{
  "n_layer": 15,
  "rope_base": 500000.0,
  "attn_scale": 0.125,
  "extras": ["capped logits"],
  "init": "normal",
  "init_std_up": 0.0182,
  "init_std_down": 0.0,
  "optimizer": "muon_variant",
  "lr_mult_qkv": 0.7,
  "grad_clip": 2.0,
  "seq_len": 384
}
MLP neurons of a small language model. Each row is named by its layer, matrix (gate and up: input weights) and neuron, and shows model dimensions 64-159. Each number is 200 + 20 x the weight over its row's rms, rounded and kept within 0 to 999. A neuron's up and down rows have the sign that makes its largest values positive.
A block is one neuron, or neurons of one layer that tend to fire together. After each block is what it responds to, as a language model described it from the Wikipedia text at the highest values.

L4.gate87,186,228,193,213,173,209,217,233,181,191,213,186,205,187,201,213,231,156,239,189,223,193,217,210,213,191,203,192,218,199,198,213,209,208,222,172,210,207,198,204,200,206,220,156,212,183,201,181,194,199,180,177,213,209,153,179,186,209,185,177,216,196,215,229,200,172,240,220,187,186,209,210,182,249,182,217,164,192,207,213,204,179,211,212,180,193,222,182,188,208,167,217,193,195,189,191
L4.up87,183,198,199,240,221,188,202,173,170,249,198,240,226,172,161,223,215,169,216,211,174,203,218,176,195,199,219,223,183,184,211,245,200,201,192,165,190,229,203,222,214,201,215,180,190,209,204,185,222,208,219,189,186,219,180,212,211,210,155,220,214,185,200,199,177,214,203,188,201,183,198,209,201,187,176,217,168,193,203,175,218,167,231,195,178,200,186,205,194,183,187,228,198,206,209,178
L4.gate265,163,204,164,210,210,182,192,222,181,227,207,200,229,155,195,248,174,206,196,198,227,195,183,226,209,240,204,199,225,203,183,231,199,144,212,154,213,215,195,188,226,162,215,208,209,206,199,173,233,237,183,207,230,200,191,179,193,212,188,184,230,214,221,195,184,189,154,203,168,216,190,180,180,187,215,189,214,222,189,231,210,202,216,191,214,204,172,233,205,189,193,218,183,196,208,195
L4.up265,192,211,168,217,229,176,186,203,169,225,169,206,194,183,174,210,196,218,215,200,228,180,181,210,205,164,218,210,199,206,201,220,226,187,211,212,211,193,188,212,218,172,214,215,199,224,193,192,211,187,228,198,193,185,169,205,228,223,158,191,221,208,190,216,186,159,202,186,160,186,222,224,220,211,190,198,231,197,230,178,204,196,180,228,218,188,235,212,182,186,187,223,223,188,229,220
L4.gate373,230,205,166,190,171,191,211,176,234,238,205,200,225,219,215,201,175,180,215,236,228,208,214,200,200,184,156,197,187,214,216,202,242,198,185,207,213,197,211,216,187,222,195,208,182,224,195,231,191,188,198,231,218,217,173,212,182,202,182,220,194,202,236,206,179,201,175,226,200,194,195,169,170,186,197,208,195,207,201,211,191,200,209,181,156,192,237,237,196,172,183,219,185,154,164,157
L4.up373,201,162,213,176,170,199,196,153,202,195,182,202,207,186,198,191,199,186,210,160,214,233,196,192,196,186,190,215,202,163,219,182,194,200,181,163,203,212,192,178,221,200,201,219,200,187,201,193,209,185,168,212,198,198,198,203,189,223,169,207,206,217,164,212,195,178,206,197,199,191,162,170,225,177,195,210,202,209,200,210,257,167,229,189,190,206,213,231,198,187,176,215,169,180,138,239
L4.gate910,180,215,219,192,239,215,216,213,222,226,218,202,220,207,203,214,229,195,213,189,211,202,191,195,184,219,206,195,187,160,220,208,205,212,204,168,217,192,228,228,213,184,187,191,209,200,214,222,188,229,208,218,234,198,206,165,204,165,199,210,210,192,209,183,184,188,204,191,219,231,224,219,201,201,208,228,174,226,152,188,222,199,182,188,184,209,194,213,189,171,196,175,158,176,206,209
L4.up910,196,195,202,187,203,214,178,230,179,201,199,186,200,189,167,155,191,209,233,165,230,185,190,256,192,242,181,170,191,228,200,201,203,216,243,221,198,193,190,151,200,184,233,189,212,196,191,207,175,175,205,181,198,222,183,217,218,216,228,211,188,190,188,208,170,193,184,199,171,241,227,191,223,206,217,195,171,193,166,231,188,191,220,213,183,167,252,198,168,207,189,237,193,173,209,204
Responds to: Indefinite and quantity determiners

L5.gate75,173,197,229,216,203,172,175,184,203,211,219,191,195,195,199,233,168,212,222,187,188,179,191,170,191,187,236,194,192,212,217,235,213,248,236,206,210,180,194,218,214,205,212,162,229,186,209,237,222,227,233,239,208,226,187,225,219,156,194,213,205,175,221,193,210,194,169,211,195,215,179,177,204,190,203,182,160,197,177,188,173,232,212,200,178,227,184,198,218,168,148,199,153,188,240,193
L5.up75,198,182,208,186,233,238,228,198,180,223,174,221,191,176,183,211,197,173,194,219,190,174,209,202,194,186,207,208,209,232,195,195,208,238,189,178,235,238,194,195,239,191,271,216,208,193,219,177,232,215,217,242,197,210,190,208,199,163,201,208,165,171,193,243,218,219,215,175,158,203,226,201,187,174,196,190,216,183,176,211,193,222,226,184,200,194,213,190,211,177,196,216,224,189,190,177
L5.gate187,188,180,161,193,199,179,197,174,189,140,208,217,223,238,205,206,211,204,200,188,225,230,193,185,224,227,189,191,230,233,198,232,193,196,179,221,190,184,191,211,183,161,210,211,194,218,185,192,198,217,217,197,197,204,194,194,195,185,191,198,224,188,211,227,207,196,177,207,224,202,221,238,216,203,199,211,204,200,193,223,208,208,198,237,195,157,197,193,173,219,211,226,202,181,174,187
L5.up187,200,193,206,215,214,161,184,226,200,182,217,202,189,208,185,231,217,176,220,225,210,200,231,214,193,186,204,186,213,220,218,208,197,215,177,156,176,194,186,188,170,174,204,231,213,232,166,177,149,200,198,165,236,199,178,185,214,187,209,208,231,203,226,204,202,217,185,207,204,170,187,216,216,194,192,191,177,191,196,205,209,215,214,176,195,172,174,185,199,178,186,179,198,201,233,217
L5.gate412,171,205,201,222,210,182,194,190,173,221,183,238,199,215,187,203,188,202,163,177,158,216,220,175,187,217,208,215,196,213,190,192,179,180,189,207,188,186,221,193,195,199,182,226,206,148,215,168,197,161,220,224,202,198,232,194,232,187,201,180,218,189,167,210,207,206,233,216,199,192,190,179,175,199,166,213,200,253,188,207,160,208,236,225,214,189,227,190,212,205,220,194,206,170,263,211
L5.up412,217,173,162,191,198,167,169,213,184,167,197,179,189,233,226,202,195,206,174,181,202,227,201,173,223,204,182,178,172,220,238,229,209,205,243,197,213,188,203,180,163,220,208,176,196,183,194,199,189,197,184,170,164,198,197,191,197,221,179,190,205,186,177,225,212,169,222,218,227,186,201,142,199,184,166,192,187,187,199,169,176,222,202,203,207,206,194,191,227,200,213,195,197,207,208,224
L5.gate572,235,161,234,174,192,178,195,185,176,175,183,194,185,172,207,210,153,214,189,178,192,191,205,206,247,216,187,202,211,240,234,203,214,152,167,201,237,206,208,221,219,172,234,234,187,169,197,193,222,211,181,210,156,205,171,164,196,186,177,218,178,213,209,215,223,188,221,208,228,190,189,191,175,204,197,228,205,221,185,225,204,180,181,220,227,224,250,174,181,210,177,200,200,173,207,198
L5.up572,222,216,210,189,177,181,168,226,161,171,157,212,192,203,184,175,206,216,216,174,194,224,215,230,211,213,203,173,215,201,196,229,192,182,146,183,205,191,206,216,170,175,191,212,190,204,204,196,243,223,231,183,192,215,221,183,174,152,211,195,254,218,208,208,240,229,215,200,225,175,189,226,167,194,209,187,210,199,227,235,216,217,218,193,207,222,194,200,184,216,190,215,180,180,218,186
L5.gate638,222,227,215,207,192,208,180,192,190,162,189,221,241,240,207,241,170,210,224,181,215,196,175,214,189,224,174,189,224,227,223,238,206,185,217,218,198,157,175,201,185,155,203,204,239,226,167,189,234,176,177,201,222,184,191,170,164,185,187,193,185,197,197,204,177,199,186,198,207,183,204,187,180,228,205,200,180,218,227,181,210,175,252,212,199,208,172,237,217,186,198,198,191,170,214,242
L5.up638,203,207,221,234,187,220,207,222,212,204,203,200,201,198,246,234,178,224,204,223,217,199,233,195,188,205,213,211,189,217,196,241,214,211,178,202,220,245,169,185,164,180,195,221,187,201,237,220,203,255,204,198,237,170,198,227,175,189,203,196,163,214,181,167,199,190,198,195,188,187,218,205,176,188,200,194,211,199,171,166,201,218,208,235,211,168,205,216,185,199,215,208,213,218,190,178
L5.gate639,199,201,187,200,196,204,211,224,204,195,198,194,181,199,168,206,184,195,206,174,199,216,183,232,173,174,189,223,155,217,234,201,208,196,177,204,231,187,203,188,220,214,181,176,176,168,171,190,210,197,188,181,199,208,194,231,157,164,206,236,238,161,195,215,217,170,183,213,194,232,221,209,182,198,168,195,199,208,206,223,230,192,185,232,228,240,189,178,222,203,201,176,192,194,211,207
L5.up639,207,202,190,221,216,183,201,214,220,212,225,170,191,215,189,190,229,189,173,175,204,213,179,197,192,216,196,224,173,186,167,239,213,207,191,206,209,205,185,186,213,176,157,194,158,192,204,177,198,233,224,223,175,179,226,201,191,221,223,176,193,190,211,205,198,213,192,181,187,217,198,217,176,206,210,187,194,207,249,193,187,206,200,211,204,201,182,213,169,173,214,183,207,200,223,207
L5.gate746,199,211,211,206,171,190,231,198,212,238,222,188,193,208,184,201,181,177,202,175,148,216,213,174,225,182,161,235,175,212,196,229,185,177,187,194,250,227,186,196,177,195,190,147,199,201,183,206,203,243,209,197,208,205,239,166,187,210,200,189,175,214,221,235,228,153,174,210,226,194,204,177,179,198,174,249,181,249,214,212,194,174,200,203,179,202,188,203,239,181,215,198,152,190,188,178
L5.up746,180,204,186,235,254,217,233,221,199,228,201,187,150,225,195,183,183,167,160,200,217,192,225,206,198,248,167,171,218,201,214,235,202,204,203,205,202,179,217,213,200,207,207,204,195,208,158,206,251,224,210,213,239,216,206,201,192,242,183,220,218,193,175,202,173,207,243,171,205,192,241,226,189,190,173,164,187,228,197,191,206,189,217,207,199,200,219,211,193,190,176,204,215,202,221,188
L5.gate848,210,197,194,178,184,160,182,227,221,191,176,199,197,210,176,208,181,196,195,213,212,197,237,174,182,206,205,204,203,231,192,219,207,224,236,188,190,234,196,215,183,187,209,204,254,261,201,202,219,183,208,213,197,212,195,222,218,206,186,211,217,207,188,203,192,193,173,198,191,214,213,193,185,161,209,197,191,184,195,195,204,225,191,217,205,165,222,216,200,201,190,212,187,168,171,219
L5.up848,194,226,199,176,201,217,198,198,174,202,200,254,213,179,155,197,141,213,161,230,190,167,202,187,201,213,208,181,192,202,223,241,210,175,229,222,183,189,202,195,180,166,211,221,221,184,182,193,198,180,228,193,208,248,214,202,202,209,191,185,181,174,210,208,235,173,237,175,170,232,176,210,185,177,200,217,181,180,208,196,200,191,214,214,174,209,217,198,208,184,157,208,195,161,216,233
Responds to: Adjective-forming word endings

L6.gate105,189,191,251,199,205,169,216,213,227,215,213,177,220,208,238,234,213,215,212,184,204,238,182,212,179,216,187,228,226,196,237,179,205,214,220,204,184,199,210,192,216,185,217,174,208,190,203,217,183,193,210,205,189,180,209,202,188,200,212,174,254,200,219,201,249,190,209,192,200,242,171,165,199,210,184,221,178,165,200,189,180,199,193,201,179,215,231,235,186,193,186,177,220,187,166,223
L6.up105,177,204,157,202,198,196,185,250,199,201,194,217,215,197,232,198,222,183,186,194,174,207,195,197,211,214,188,188,223,167,219,178,221,210,194,234,198,206,212,239,198,208,211,170,242,190,244,195,195,189,184,171,245,186,165,228,228,176,176,233,203,196,186,220,192,218,191,183,204,226,191,219,193,206,177,224,213,176,207,232,183,213,166,211,198,200,195,216,147,198,196,183,164,179,218,218
L6.gate151,206,210,181,204,194,233,177,173,177,197,211,195,227,210,207,215,201,205,165,174,210,179,187,185,170,184,219,198,190,192,214,227,212,221,191,186,206,183,218,208,248,196,217,218,201,181,208,220,215,193,189,189,208,158,230,227,219,209,216,203,214,225,180,229,201,206,219,193,194,201,184,162,229,177,197,182,204,192,183,230,183,192,201,173,233,231,212,142,190,175,212,251,208,207,224,198
L6.up151,184,183,208,206,181,166,172,192,206,213,211,174,179,249,218,187,223,182,201,178,157,234,236,207,234,214,193,187,214,187,170,209,202,185,230,207,169,208,205,189,186,240,191,181,228,223,255,208,183,191,218,182,206,220,177,253,165,188,212,174,194,173,158,188,195,214,194,176,165,229,232,235,181,209,226,165,218,162,199,224,185,212,172,224,214,197,199,237,200,198,190,193,206,215,179,210
Responds to: Table separators and copulas

L6.gate807,168,164,187,186,200,179,159,170,170,206,210,200,192,187,164,219,206,185,244,243,204,208,208,209,170,187,224,213,221,182,242,183,177,208,218,194,208,199,188,211,211,186,191,188,174,196,207,202,251,175,182,209,205,227,200,193,218,180,183,205,197,186,197,211,239,203,205,217,223,209,193,189,176,179,201,220,213,210,187,206,184,195,176,213,209,179,207,181,204,216,155,210,197,220,194,232
L6.up807,210,179,220,214,182,247,185,196,168,217,185,210,220,179,227,198,222,180,167,175,200,201,203,195,184,161,186,239,199,196,210,201,202,214,190,178,210,227,209,228,190,185,195,213,207,184,222,194,179,160,232,184,191,220,218,197,192,181,217,215,185,193,197,243,193,171,237,231,201,175,205,188,158,214,210,199,197,194,198,191,177,194,174,217,218,199,170,215,194,185,203,192,201,213,233,223
L6.gate964,198,233,193,211,179,209,193,201,194,207,157,219,181,193,195,182,168,200,198,222,170,156,226,212,190,173,180,199,193,225,218,218,207,176,188,218,182,226,189,190,217,169,168,206,168,184,201,191,190,203,219,206,185,224,197,187,212,237,211,215,210,196,182,201,206,223,189,182,166,199,190,243,207,217,184,198,217,178,205,212,199,197,181,210,212,175,236,205,188,222,190,237,213,190,200,211
L6.up964,213,169,216,203,199,211,203,203,209,197,223,195,216,201,206,211,180,180,207,207,165,191,227,174,206,191,173,240,161,205,201,184,224,191,177,175,214,186,223,182,173,185,261,193,168,193,186,204,207,208,212,185,222,196,213,209,209,201,228,203,197,239,223,190,187,187,172,201,199,196,190,160,189,161,225,195,189,214,217,212,163,195,211,209,196,214,189,194,168,167,154,207,179,228,218,206
Responds to: Noun-linking prepositions

L4.gate148,208,215,173,216,215,189,180,188,172,193,213,170,181,193,203,194,204,202,201,170,183,184,172,170,224,217,202,200,220,221,194,169,195,227,200,190,194,209,211,182,200,182,209,198,198,153,213,212,179,201,223,185,214,191,217,150,201,219,222,183,202,193,216,211,176,175,197,213,198,195,195,185,202,191,162,155,201,208,208,177,219,207,196,220,212,181,196,225,182,229,198,193,235,178,248,206
L4.up148,228,216,187,208,219,186,184,192,205,216,236,196,192,191,187,184,161,208,221,177,198,192,178,205,211,183,212,183,210,237,225,171,194,174,186,192,145,208,182,171,171,203,226,225,201,162,170,228,208,213,215,170,204,217,237,146,247,193,173,210,194,196,194,207,206,210,205,206,240,209,182,183,198,191,185,178,202,195,188,213,210,222,182,195,217,186,190,175,220,197,166,202,216,167,210,200
L4.gate422,203,204,202,240,221,193,184,186,176,130,239,198,202,198,164,201,185,167,200,202,166,214,163,212,201,208,200,177,231,251,182,205,175,185,190,158,219,196,200,213,187,173,193,198,207,196,196,224,203,178,232,201,220,260,195,223,200,212,214,184,177,204,213,222,215,194,194,197,190,190,202,207,188,177,176,229,211,153,189,207,186,188,193,227,174,171,194,198,232,208,201,239,203,205,225,207
L4.up422,201,187,170,232,218,166,187,198,199,196,228,231,183,214,187,186,207,186,172,181,194,248,193,215,211,198,239,177,198,211,178,194,194,182,209,185,213,189,167,209,191,214,177,174,166,192,205,178,218,195,188,210,184,222,195,145,198,172,237,221,200,223,186,206,209,195,188,176,220,190,186,186,214,234,200,224,214,165,192,192,225,172,199,177,225,178,209,201,223,216,183,216,206,186,239,184
L4.gate456,219,203,214,205,216,200,202,232,198,190,209,216,191,202,175,223,224,199,195,200,211,176,149,187,201,186,195,206,200,213,193,226,195,218,190,192,206,199,179,229,201,173,214,194,196,185,202,231,192,204,191,154,192,217,195,188,207,193,196,228,219,151,221,230,246,220,224,216,213,207,200,197,183,203,197,164,211,194,200,203,170,214,154,236,193,181,201,211,157,186,184,186,177,180,220,232
L4.up456,165,186,248,194,194,181,202,217,207,179,216,167,211,194,177,205,201,180,191,201,186,232,210,185,215,186,178,176,166,237,178,231,217,171,204,179,186,219,205,234,235,183,243,216,185,170,228,173,218,246,188,179,206,224,199,186,211,183,228,201,202,220,200,217,207,238,172,218,185,205,186,230,207,196,194,193,202,182,171,183,209,179,185,212,209,202,222,209,174,171,212,213,194,164,193,204
L4.gate798,192,192,204,212,214,180,171,173,207,174,213,208,187,183,213,195,189,180,212,198,194,182,193,201,180,218,225,189,242,236,210,159,207,191,162,181,227,196,209,175,211,204,190,212,213,211,179,191,200,215,193,183,163,193,226,204,194,184,220,163,164,185,203,210,247,191,182,207,248,204,182,217,205,175,179,214,223,205,210,212,242,180,191,200,216,194,174,207,201,200,204,181,167,216,215,189
L4.up798,199,211,208,190,191,190,216,236,206,197,220,229,208,218,220,194,156,192,229,187,197,219,189,211,238,180,179,209,211,235,210,222,253,162,199,173,231,218,193,244,188,232,165,189,222,214,197,167,199,193,214,208,186,175,201,214,162,217,160,202,189,201,242,196,250,210,212,188,211,180,190,244,212,198,177,234,180,160,197,237,206,188,230,204,209,202,194,212,232,203,185,182,206,244,194,216
Responds to: Adjective-forming suffix pieces

L5.gate205,185,179,215,224,187,208,202,200,188,216,205,232,220,192,198,230,192,199,166,218,231,137,207,236,248,173,184,167,184,202,198,181,207,209,195,204,193,192,193,209,222,201,200,194,205,186,211,173,213,214,190,220,197,197,179,214,200,200,185,186,202,191,189,235,224,210,221,189,217,201,158,172,212,213,191,177,220,185,205,212,239,245,213,164,190,173,234,233,163,199,192,197,214,181,207,203
L5.up205,191,160,172,185,213,189,243,183,183,227,229,189,197,242,205,202,236,151,214,178,176,187,189,193,192,190,191,197,187,219,214,181,192,200,202,181,228,222,188,203,244,220,181,234,232,235,193,184,171,216,192,192,206,214,203,206,219,222,176,226,192,207,165,179,185,174,213,176,183,242,181,219,194,195,186,222,167,187,187,212,170,224,194,198,216,211,196,205,153,176,209,198,198,226,222,191
L5.gate325,186,229,184,201,190,195,234,188,185,209,203,187,195,205,214,215,206,197,234,194,177,179,221,196,198,180,234,211,208,227,208,187,184,216,168,200,219,162,177,169,216,222,213,207,170,198,256,198,224,223,235,202,214,196,186,211,168,224,228,213,204,205,189,206,198,194,219,164,191,208,217,205,236,198,184,167,220,220,169,206,172,179,222,201,219,215,232,200,225,247,217,195,197,198,196,200
L5.up325,208,215,208,212,189,195,221,186,186,155,211,169,219,231,173,238,206,188,236,220,155,204,191,177,233,183,204,204,186,183,167,194,196,212,180,199,172,195,235,207,216,197,190,184,180,188,207,195,209,206,191,186,208,208,238,174,194,214,172,175,212,201,195,227,181,216,174,226,157,190,181,210,207,224,186,237,228,201,217,223,189,191,214,154,196,185,184,207,199,165,234,210,224,228,228,187
L5.gate549,167,216,213,220,214,196,180,189,212,228,239,208,206,200,223,246,198,175,172,185,225,212,223,169,173,216,198,212,199,210,193,218,216,181,178,180,222,194,176,211,215,216,202,199,178,207,203,206,187,220,218,198,199,161,217,247,173,208,178,199,201,170,196,220,179,181,190,214,161,214,179,172,190,232,213,208,208,201,217,198,182,218,202,179,202,189,220,219,157,199,230,210,234,205,220,213
L5.up549,177,202,157,205,184,180,235,202,195,204,187,188,219,220,201,224,199,199,216,179,204,206,196,198,197,193,233,221,208,197,228,203,172,183,161,205,217,245,199,187,163,185,214,240,183,204,194,149,188,200,217,239,181,187,172,232,187,195,228,170,221,159,199,190,180,203,190,175,205,226,203,209,184,201,191,212,172,190,214,207,187,187,255,207,255,217,198,198,221,227,184,201,225,208,185,169
L5.gate551,193,198,197,173,209,179,213,210,185,191,213,219,200,208,206,191,194,182,190,214,215,222,231,183,199,179,230,193,202,206,239,212,176,165,159,202,197,184,187,200,182,182,216,197,194,209,221,181,220,198,191,218,178,248,194,201,186,185,196,216,212,212,189,205,215,195,194,205,178,173,187,202,198,233,175,216,209,204,224,206,188,226,207,199,193,220,197,199,183,200,160,201,189,239,221,202
L5.up551,181,215,199,190,241,223,194,188,185,194,207,199,167,189,173,207,197,211,178,221,194,233,189,206,217,209,207,221,207,196,212,220,180,187,210,205,195,197,193,222,204,202,211,248,213,214,176,180,195,171,181,178,210,254,226,186,188,209,193,173,181,192,199,184,185,219,189,234,187,222,189,195,183,183,202,180,222,184,210,195,188,174,197,181,177,244,241,174,207,213,193,175,163,172,203,242
L5.gate635,192,237,219,198,200,194,196,188,206,189,184,194,222,195,186,199,238,201,203,214,189,213,185,188,202,165,172,172,209,170,185,187,187,182,219,192,184,212,211,201,232,243,201,193,208,220,223,156,164,203,241,224,179,216,179,190,190,174,193,198,213,191,220,203,195,211,225,202,220,230,192,191,187,190,192,211,190,190,177,200,212,215,176,184,201,215,195,221,212,215,202,198,157,191,233,190
L5.up635,188,199,188,206,232,215,197,165,207,188,199,177,188,225,190,222,228,193,173,240,194,186,177,193,203,203,208,205,190,191,177,167,230,197,213,187,181,168,196,209,196,226,191,198,229,180,210,187,200,192,188,187,178,219,193,224,191,228,205,234,228,209,202,208,196,209,199,197,230,164,194,223,213,179,189,215,177,174,231,187,202,246,174,172,191,180,213,197,213,202,149,204,180,173,211,194
L5.gate784,219,177,210,204,229,205,211,206,214,191,183,203,159,174,200,199,209,202,201,242,207,229,215,220,188,193,184,190,186,171,198,178,199,191,188,163,187,229,206,190,185,177,198,193,217,227,207,210,201,180,193,242,209,227,222,172,182,211,202,194,193,225,219,211,216,212,230,196,193,198,196,196,200,144,188,175,194,202,176,201,165,208,185,203,192,203,179,184,203,223,181,233,171,196,226,188
L5.up784,189,192,194,194,230,240,206,210,192,207,175,185,191,227,204,208,187,205,180,169,232,225,235,186,199,170,187,170,244,182,223,172,203,184,240,203,211,178,194,218,189,227,203,170,209,207,181,206,160,243,205,193,176,198,192,173,184,184,207,256,203,190,195,243,199,185,185,201,185,173,183,183,212,224,174,180,206,198,211,194,214,215,138,228,203,183,184,214,200,215,238,218,202,205,206,183
L5.gate790,209,215,203,180,173,181,222,183,201,219,204,222,201,181,210,168,238,161,196,215,207,178,183,216,196,183,178,196,180,189,151,154,194,187,206,192,191,192,185,219,190,175,194,230,185,210,203,199,208,199,193,175,151,167,184,210,191,194,219,218,211,206,232,183,158,199,217,189,167,214,198,198,186,189,208,178,178,214,213,193,205,227,153,187,202,205,212,251,228,243,186,159,207,191,181,189
L5.up790,204,198,160,174,185,169,173,178,203,224,201,215,209,251,193,202,189,165,224,215,180,178,234,185,175,191,247,179,183,173,206,175,213,205,195,221,188,203,199,233,178,214,191,180,154,204,207,183,151,186,244,177,227,194,206,207,168,231,217,211,214,195,196,182,189,220,228,230,205,200,226,193,227,201,202,194,227,213,238,198,197,207,237,217,242,195,168,211,251,195,250,183,167,152,214,184
L5.gate950,191,195,204,195,220,210,200,177,199,233,215,215,166,225,176,211,240,187,193,192,187,257,211,194,195,188,180,215,176,162,200,192,210,193,155,155,200,254,193,207,202,215,199,192,208,226,186,166,196,195,179,176,192,182,210,204,211,201,221,176,221,168,187,236,185,184,217,209,210,207,216,214,214,229,174,226,173,199,184,221,163,204,219,207,227,216,175,188,222,206,155,196,208,191,252,167
L5.up950,210,212,196,202,192,174,222,209,185,219,177,207,216,180,230,239,201,192,180,210,187,231,156,168,185,170,202,183,154,216,203,207,201,211,186,172,217,226,192,168,215,202,179,200,185,203,203,240,202,228,199,185,198,174,194,219,196,170,218,170,220,190,183,207,212,207,163,208,196,216,192,187,244,193,191,233,198,204,219,222,212,169,215,203,206,188,172,202,227,188,183,223,208,173,203,187
Responds to: Definitional article after "is/was"